{
  "n_layer": 12,
  "d_model": 768,
  "n_head": 8,
  "n_kv_head": 8,
  "head_dim": 96,
  "d_mlp": 3072,
  "vocab_size": 32768,
  "activation": "squared_relu",
  "norm": "rmsnorm",
  "norm_place": "pre",
  "norm_eps": 1e-05,
  "positions": "rope",
  "rope_base": 10000.0,
  "rope_fraction": 0.25,
  "qk_norm": true,
  "attn_scale": 0.128,
  "bias": "none",
  "tie_embeddings": true,
  "parallel_block": false,
  "extras": ["capped logits"],
  "init": "uniform",
  "init_std_qkv": 0.0203,
  "init_std_o": 0.0,
  "init_std_up": 0.0203,
  "init_std_down": 0.0,
  "optimizer": "muon_variant",
  "lr": 0.0106,
  "lr_mult_o": 1.5,
  "lr_mult_down": 2.0,
  "beta1": 0.95,
  "lr_head": 0.00681,
  "grad_clip": 1.0,
  "warmup_steps": 0,
  "schedule": "wsd",
  "decay_fraction": 0.73,
  "decay_shape": "linear",
  "final_lr_fraction": 0.0,
  "batch_tokens": 131072,
  "seq_len": 2048,
  "doc_mask": true,
  "train_tokens": 981200000,
  "steps": 7486,
  "dataset": "wikipedia_en"
}
MLP neurons of a small language model. Each row is named by its layer, matrix (up: input weights; down: output weights) and neuron, and shows model dimensions 320-415. Each number is 128 + 32 x the weight over its row's rms, rounded and kept within 0 to 255. Numbers have three digits each.
After each neuron's rows, "fires on" lists the tokens most often at its 100 highest values on Wikipedia text that the model never trained on.

L6.up3040:144163173141147100123121152064104056160137128106048114154121143094144116129090114109097193074094112103124138106096155135145149088118157162147073087057144090145128163136077128146138151120151121108102124147140178094081163156097114195098135125168161139142115142131044149072130131087151182155
L6.down3040:086149142124134087109121095113140098153148117133125093156126135126150102147138102147115126118145121104109192149118147166119110158096119078098144144099135161121108118096129140159147161134155090098097138130139116065070118203168107116154156099208156134100149115151116108087148140103130061121
fires on: " b", " be", " ", " bid"

L6.up822:131112114103109083181090150130112153101138068125113159107145147148120176137098130066113154163120101104125140113140113110140194137144144127081138193085176082114111092097150155129061155089120151158157150153155123123108158228163102125035076180168112103096076150031170141161094108106117121175
L6.down822:186154136071118125168181116106150062132104156146180067150146169126109110124116145151066117072108092123116172142098073114116099114081193166154118111168120135109093096147065167149108092082157094120111105128161144179078166143086091117158122122052163135142165122117126136131125146210180133165
fires on: " the", " in", "ro", "š", "-"

L6.up1286:164046117162100165101107136080127128189124054091176120154128158146210121119129105142178148107114094125160137135136137127199142116144053115094104101205189164086136125135103108040062070094082139149145137085087120131081135118130142130112093104105099135105181085146170135191139130162150103215
L6.down1286:100127086119180155095115130195136112126156096158126143133101120143160123136144134128101074127136105097131153103163187141155111133089119129132068115203163104102103116093136087105158142202089133096133117100141137112156158192130107089082204118141146097135135095143136109163198111189159116175
fires on: " D", " this", " 2019", " 17"

L6.up2718:086102175130132187141076166095101106161120147160107153124151091120161089134105077084118152113182130116184118161133091109173152138057130136137153122112099129148104079147122098142148129159150114133209075096112126156117081069139098138150113099124068123129097092164149114162108159134112160132
L6.down2718:125114092038150159120161104117111106089107099143146142119145141117067148149164084109093083151154117139180135136134175097138024158103202144133115149047082080146086129187124158120168121116132175144173107158147107107106169081170186092148089121132107129128090122051132151075107136100171136104
fires on: " a", " an", " in", " simple", " A"

L6.up84:072110107097108121143110143207163099085101158087143165112126101170108097088095162104133086142146158107173166162127165097151129107135157118160138150134050102084105122130124126126079106078151147187160149165116137110134121118127125067168085112137104104121139107125048088122136090113095153131
L6.down84:112173124056138148162161041124142150125150104087156125137168112160084191149084099126095040101152146120053152090164122128111119213151129083129128136126050168136034142127087141129138097125154112137095143165091165125164093130104136113122077096058097105136133143118068113105128096186077133095
fires on: " to", " I", " Ag", " Or", " you"

L6.up2262:117099159119139122155125101130100141086105145119147097090128097126149130139104099113183069136070110148098129161108151144119151179171167189145127161110121119142145119149121144103131065083150158164104081074075110143038148089076131173137105087132118144210139025124148088133157142177129138188
L6.down2262:156154167093085128093148101157157140139100094145112145119161119118105126176112082096113142138212094113143075176098152178112146145115119127151135210175151142091145120141163148141175129099169130118168112088121156142130123144118082188129057109125104115194157138081129155091164139124134065116
fires on: " V", " Cup", " Championships", "V", " Awards"

L6.up1363:130047150153119127134164095140124097132146191081082129119143149116118141092152111117140148164113042092103153174140143162198142176169198151133114148090229143201157085138094097115118151110185141159153079114155174132160144114113027131118119129114110160135125122075109133151178156167140189164
L6.down1363:151144173114078152092160136115165199076142121123104129092197118154144112154136153135153146151091096073120123124108125143163123124139154151107116140089068109156115191138088143152103143156150134179118068094139088165076148160147145134103123141123114116178145135143178097078141119126137111153
fires on: " up", " down", " West", " west", " around"

L6.up1613:103074123120112087159111178100126192121122119137127119076109100123122161133131182134115114130134096154100153179213114105152159143192139147103135150105174129063147128113081104127224174147154171171098139159115103107089131083089153095129209148131111164151188149128111149081045116136126122125
L6.down1613:117162116064076115126224135125091150183109109062153157063117101166152128174110114149140122122129120148128183131109119122164131091120174154132132111153141154134138140147080145139101168159116134182073139104138099118160063072137184136170100159123155146093106145099082161107138107089083123136
fires on: "il", " near", "ol", " Col", "yl", " col"

L6.up1384:108149136132091120136142112186115149199101157132145161122132101107156128125122161130132111130133134124172171087150131124172173125127130146127124108106171117109125157169115141117158059042149150128133100125094111069124112145134124107119156197080135106106166127114157124133097150162099104144
L6.down1384:122166095104173166102135096169183155022127100094094169093088071122147148039168146098074122135147154133143212143124146142094149076050046135165153176117131137116094096125135158124135169104116114085162132068141045110100099095086096110141127127132098108156137113136101219116041168107113099145
fires on: " g", " k", " K", " G", " h", " V"